Weights of a small transformer language model.
Size: 18 layers, MLP 1024 ReLU, 17.2M parameters.
Architecture: RMSNorm before each block, rotary positions, no biases in attention or MLP, untied embeddings.
Training: 700M tokens, 10685 steps.
MLP neurons of a small language model. Each row is named by its layer, matrix (up: input weights; down: output weights) and neuron, and shows model dimensions 0-95. Each number is 500 + 50 x the weight over its row's rms, rounded and kept within 0 to 999. Numbers have three digits each.
Before each neuron's rows, "fires in" lists the words (lower case) most often at its 100 highest values on Wikipedia text that the model never trained on.

fires in: "this", "her", "film", "it", "he"
L13.up974:512539530475470499511507624491530492513538507470544404586574465580493600526538489456535476514581424451562556514468474560465518493513570426510467427557524454576573451436517499526496490495603399616506450532447508432486477486519518624489495495588604435479465439446518599575455437419403474551
L13.down974:496553430424441467474525417616485548597443478460589520465553481512472527564442482450553582458514565545502619548556438477435518464501550561499518541548507493524442562491490531501514459529472565495465480508424529461513621478461553481477521603355419500518532506527548457467501511521519536564

fires in: "it", "award", "word", "name"
L7.up960:406545546531524512598516475560545537483525523519466503538480490499542456448509544543540421504608619480444571480440466511534470539577462503535502457489565458526458443441542510559550494481616509545574540430563460561441501466609472517527612518526466511429522494533561471555510530417551470487
L7.down960:492436492505524535565522477529513467573540611466508515553400452431572465464529437567529559498522553412489596515486466532437499484444449496397480444492554493460438477490496450495477523482532541529542453502574535438604494551455588508497501532562471446542538527525421520571495533395558582559

fires in: "that", "said", "says", "described", "called"
L7.up898:413522548520503476459454527581617461500516467502435497527532521532555478512432545525490466500467549430467551487472456591590471490495509530464467479506441446478491510513456531533493550499531540486452543485546544477488476524508483507506499510526403511471543453496534517600457515485471462528
L7.down898:489477531503506488482465454559506435529431434573600591387466427476469511507556400556532468551491482533467494468540525577476471446507435449476578445439475378449539448493535498523490525544518534517509556433498496493568491488422541568556508565555473471554555368541485514453471537515514465378

fires in: "an", "one", "each", "the"
L14.up501:435624564459496487514549517559561496533430505597589488486538452485599575463535541512430492425514425415524563445511474514419527506466450535389483549592536409527519499505447525454568441492571478556461483564529426548487352589484447438432471518471479431457494496499531481568481457517444558475
L14.down501:484615570543606553548563477432489507506498438584608518435524541516434542502460418447572475423549501481488599493495512533431479525550560433442526427534444512560465479516516446530508609495489545447459496568490493368466481425539467543537432540463462508430415538486440519530517382528567479538

fires in: "from", "station", "date", "region", "moved", "site"
L2.up172:451517551472494438431541552379535530415466500508542496545511547525559499541522467556551439531549503536534583460511553495470515478470493384541464377504556475563476540496375465494510579509593554486440592439387516534477550492550509526409531474574462433347514510560502513450514544502473553489
L2.down172:397482565479537423433466465558548562589521469593485469482525605474562494463547515461460501482464479457537623413499543576435529471501484439486461478473518559513482530598519595524542506484537521503568610529584548548485428392462478356496431481498508462503455524537537546487490583474486466521

fires in: "the", "of", "between", "his"
L2.up638:508615569421475578534528596436490518432514522494602508478529527519567510514485517468581509456586495541471559596482528541505527452512512423441463403525464600600554452509561400516425565449505420519573448570482491544494462444406430467484509548530486429470487555423508459472582472484527474539
L2.down638:557429476564613471506458552511494480527527492490475529623427408506435555546403483484571527484428476444476446511496486468531522487512486534508497569519484402428442546490428554544598459522442464486484540491525548477468516451428489463528491507594499641532508528487580664582476411490488494480

fires in: "name", "election", "office", "seat", "status"
L2.up768:453540525495556437522525532514468523533467511552567615528484476521495448539565459377576413466619559474407509559434515445577462460616521471473469422498470489460469454544495483425546503506536528480420592422529491457571484526535549487469488560479455403419489403530565444510472478507480467445
L2.down768:641413484467596598498570585431429461523561568542575532505484437488546490574525414447509519472577538472448533521460460481551469537417430547488427463464540454480511510548521504480516540481562444546522560648517490569552514544493392524529453471544421436519502381515510448498424421463534571460

fires in: "made", "election", "make", "making", "role", "service"
L2.up150:483505523550531478536580560561544500479508664557508508491497474508501442578529435423564462520551474496447567463487528537542439468457533502531548544569486580527508625505447464451411533526460628518530553433528503453492509558468440427472514512488536436444457427539528483539502429522531429389
L2.down150:594411525516566472527465500525539623538495569448454455485442488544502476465549497403499552483542467482463543489579463473538501458446522560456464592445456598564569506484495499511521508570403594528543499476532529474519471573531482551541489468480497507489457517559458463538498412542470542503

fires in: "may", "one", "april", "some", "i"
L3.up739:437589426534513506497521487494636466455430433546493504467544407502562481474545548463460484465558455489515492504561446518518485517504566536558505534537393397529587523584419478482430465433455432483542475559544438479417404520430565495470443534508505530431597498477551567523519460453553501593
L3.down739:545480415548452540554467487609562481530402437473542445605488516482540514560438491384536526565474510533542497601593547517524495475436443551512536620466406423453466538534439527424458416473496567598481457496457538487506476554486465578607443516558511544517568528641494560500541480515566460523

fires in: "the", "of", "and", "from", "through"
L11.up747:577501539467435500540522591485425471448475401494470589525539440494528510507512528456533410579553565563640521444467433493550611511505434505505454501528511489517522527536549494502528414425518493522435521541477472529440532476551489471469566477587473363491489501494487500516428440465474477483
L11.down747:465506473444537491530586626493463464482511552487548525519609534457478524516516567426488550586536651537567424533471538486469520452505544578479473498463562534416498439447384434449486411563519530488537569429550362447449516609561484404438459458538556511524499449517518537447570549515435546483

fires in: "this"
L3.up819:471461454444532442435475676445514380574475476466485501507537499631509497491600541533496575469482559440565470547492480479493436531617466520486500490563512462484593484574424551463498408527510443486475489531438489459448423497491464510368478503460478476387516449387484510531533435497488579426
L3.down819:503502656450467499495404455510524486470538517576503551463492493544535488500471426398522525446478556581511499550502485544498476427400534505439515529453536508492516494416542468534578489463499563556507536496488546508504576560585495514460550477549536505498501437554570513408573507463513453420

fires in: "of", "up", "by", "inaugural", "over"
L9.up464:462509521490558586492508467580424525517346487449477472495562453488553413399497498581462463548641539506545496396437523523546465434538513437575443450597483485511487457508543457478492507440426474522475561517556576543458490515403483533450464505509404515458517559541428579534565484422402432476
L9.down464:479597523499369469561426558502507420582548560483604506576433510498487503547514502550492621520476557448411523556512536454469465501510489475428557498484565507524515494522498538495536477481474520412553464406526473491542455352455450498540511583500574421495533521577555509460503553520495492476

fires in: "her", "his", "its", "roman", "their", "human"
L2.up358:544441572487491541484518533504476436492450527444550488461528561461544545444490543509535550592531530515455450528496471415437459446531537544551538455533433496545551485565424540483531567567471453467505538508415455547477400528418486489471358415481537457522524554471559489539466544476471494568
L2.down358:556351534492493530610464524584475542489508515448520491489471553459467524455506589466454567448531464472463574570487540566446412500493496562475443575522547566484496537457471519459484453488497474478518510431455553508488495545458544490448461509483516493654456587468518466483471458487497526531

fires in: "1", "m", "2", "his", "arab"
L3.up862:451540497506497567525493448466464389430549527480627391532435576471546546457483446541486528514476560508608462494506497506494512491508511534504537474567539500473477444459467560610439495542420554554486492462537455532411490479476468487472549461468547445500463490378609425524453391480459565480
L3.down862:480546476528427447563435530513463532544537437488492355474485421450422503494483570479524491481471504488416446487491518441538492431474440527501424466569571441548530437582562550470553498422536504490503448460504617467541507495537498454503498431483520448384504560570407432455584539533496456494

fires in: "be", "season", "s", "later", "m", "until"
L9.up44:515509637491515466556405493527585457488510478526611477503486495515548494479495436416561525520556465409475447426449567536549493448408465474425517423509558485486526485503436522542499523460428488618569534460520475556475542523539516531440527426568459519422466593520520512540468450474484604468
L9.down44:530491446525458492422492439467522501515486547498526430507537522563506525508571478542524513475487559492595466532458479511489552466485488484471494484494614578527449527438445442568533485462591583503418533521548513458511464453587576419546508470519519535501582414473571467493626519451511592499

fires in: "there", "here"
L3.up974:418470583428582460474547484512463453513512501464581514620609390446567547526502538559461529464502584533499488556495423472515524562540477518522605525516545359473505451488528550568510396507501511479466528473526404502437521449441491421459441470498473440486570449547499576511569444578443464508
L3.down974:494519552560455491527525544500456435525515556499500469567509450478509404501572533562490557446464532543453520653596441510385465498465500438524508511503442507384483364561419524539514408441512464499517504524531519529513481422554493483510441522570546555598498530623504546403487478558566436471

fires in: "one", "about", "found"
L7.up443:490582510480482538486506602550504370472516487556513532540535457498520443509573532564520552499507479533539557480384508441469618509490548491504554479590443452546462507523513521461510485474520522460443595561478555541500485549566541523397480448564487364542493437477540486458559495513531545483
L7.down443:422546552451494588447504607481584542516412520455513599521532484602415551555508429474494454520449561447518521513561406507407506554538468433448456517503512472528591434540526475467451549502509517584494521505503493546529476561560446597484527456468522494536583561507492502551426465548455480563

fires in: "of", "epic"
L9.up490:398549491473558471518568529552479486462429457471488570609640473493516503523459465458450518526544506500515508452579526442481589505540389481506544403483509466486500532571548542621511394522494471546556506453522443509426459420488542483552523533494528458448459483491617488539407592514545549435
L9.down490:559507400431459591466543524534551484490502505501543470513526538421489599505484511470374540408515586433459547446484491560506479528480455543487494501425436551526492506528567549480541529388436482537584385499598535532451476565460451487481508496483507550417473415526488552508606575453461549493

fires in: "there", "we", "gulfstream", "here"
L2.up378:427610584412542520539552526504484437538508514470523398460402522438522511499532490511435544553496462509550425595495464519490427499501437484492533477549466445510489463520516594502407507592527470485547484487530478411518387533507456453419464440499428579534551403430534545574465473383532467535
L2.down378:434584571512503517485565458482531533527554521415570472461455499503512520431443456517488510485466492559566468618526520523590415558489495470421514473623538451497467415529523474493488452586479475460490429554629468527528457524549434507553503511562589536572519499450409536445528497547540536544

fires in: "her", "his", "herkimer", "hispanic"
L3.up702:448537486558525478501480511596424416515443477542455584548513560533553608429517479532556512519520482458404556535420425503509505563496468533592533503488476401539482393595441464557468478595488430572557607469479436522459413476490483594492418482466461508522551488519509506540415473455559502489
L3.down702:542534506541388545456473475491419459475441474457484525547469517487531582509509458508542522560460464400548497527470519481445404528382507492534511504501517512519521505447511412516506472635539524451584497505455570663520468449466467591503574510566515523520459484486467510491495520564527554513

fires in: "it", "what", "00", "the", "which"
L2.up778:515579445485479521472495561470480438428535526581552469478515471483531535556533487522570493430466490597610505491469506354585465458471510488438485365450474516496494449518480538505499544446472526594431589666547441450472421544528472542532581522451531465475546541484554490472442440567400530453
L2.down778:515494446445537527403497545446505561388450498486467537513556565499538539546509503407499452437481546462564468549499506530574474521531474506593598447447447534493539433523455439488485463504508469481490393502506465542505442455478463468454497495531487502451533412427385575496406536461514492520

fires in: "this", "there", "0", "suosikkia", "it"
L11.up668:486479499628527521518516619504548454517515467490512447452547526600556518521469507511555441507513430595459459478408494543519540475487450564396565451598522439543473493511506485479590511502559471413583465423419457492470455521533477650505577580513523460437508435471462448469572452553449554487
L11.down668:444543511531567456508553472553481533519539501535502563510409449508451470469469500638503565496555448598477544419392518535548545534448551474524516582460471497553459532548427563594540375574544519539490454512562487514514393546586431471514520529473481533518454441498411461477509490438586456576

fires in: "this", "the", "on", "for", "of", "which"
L7.up840:327520455528465523510405493496472466457509502573530476468544536441568462580488570488502421414567485399496440508417510497535451499474487472492466493515459450494552487509493465505468472465541559553455439452504430520457437446476486521505490470472430496501459513441505476461549567564452484574
L7.down840:637505546478529492437519507432513438542545558496586519548471431504543562505554469481481481528474505469499533485455413505494578482430528481555369496485510579472521484434435534470542521540550496504553512495500517511545549500478521486567459554511573516456502448410521545485512447521470485487

fires in: "music", "school", "films", "space", "schools", "college"
L3.up489:507422463460536479450456558593468431509424523553618509544559592545500516470555483592540505512534511451539522555532441435464372484506504560471501433511391527554451521492501511508475479444515443417527540543460526537467488586438647524508568542581432540487462572454448531448526526484543498497
L3.down489:478483519515598519530474447406492441567516501430526509586484573448462495541502582461481568442407464523496526483500445587557523501594580423447456556487460504542513531434487476524466510617505519529447460471503450476447505587477483533617421423531578471553498549439544526511518395596492428463

fires in: "years", "made", "game"
L2.up55:467504525457514476486452575439593467485453544529521458548448541473516581540503461462517490434543548437514554490440595456556481425401494571493513465541491425494549534537473395576516494454513495581489565462492566450418390573544485504499509571500547509422525459587551515395572543566509494424
L2.down55:544425548559442476432521578523536480548446454496516469515522460491496532520456500504532561484510509457477595479562558469504480455391507570484494494464464503490460576484470476495522495463442442534509402472501566492528460525537501516533554488491568482435465456645478484480569525606633467464

fires in: "by", "0", "among", "at", "on"
L7.up232:423513531503445490463474578468520438488403454547434576516528462572561445545469571562522400501513537508515482485497502576558467514495518507521534394478480460524472517525514499440517546500508514417467473582413500435513480496576477467534538506408466454477547496484535488447511514520486403423
L7.down232:499586524518500500524540542485456520566567544517455393586541545489436565526492552462432506529520623529507568477448527511536511528448502434513538523516562453555558486552500649588414427513431514546497541404561500559600564460530504526469420532625524543544481469600530529533539532438562507548

fires in: "of", "from"
L11.up792:528610487519581555467508485538466420481530531609510506552494455552569496434459436479396510576544490575509612495459492482394442461543447472582511387528471417535468557406405408496474551471496488541433490405548517599420485478507502469437571543495504512511484433460482518517474575454496585492
L11.down792:568569361504502487516468480558543442568568452424531485464444455423453531495488594439457501496461582427421548475469616538558479524492528552603483491448637602517529465535512509504463445509488496502473529490488537505452502476536503506592505494473574487562490471507457508454484535518392481397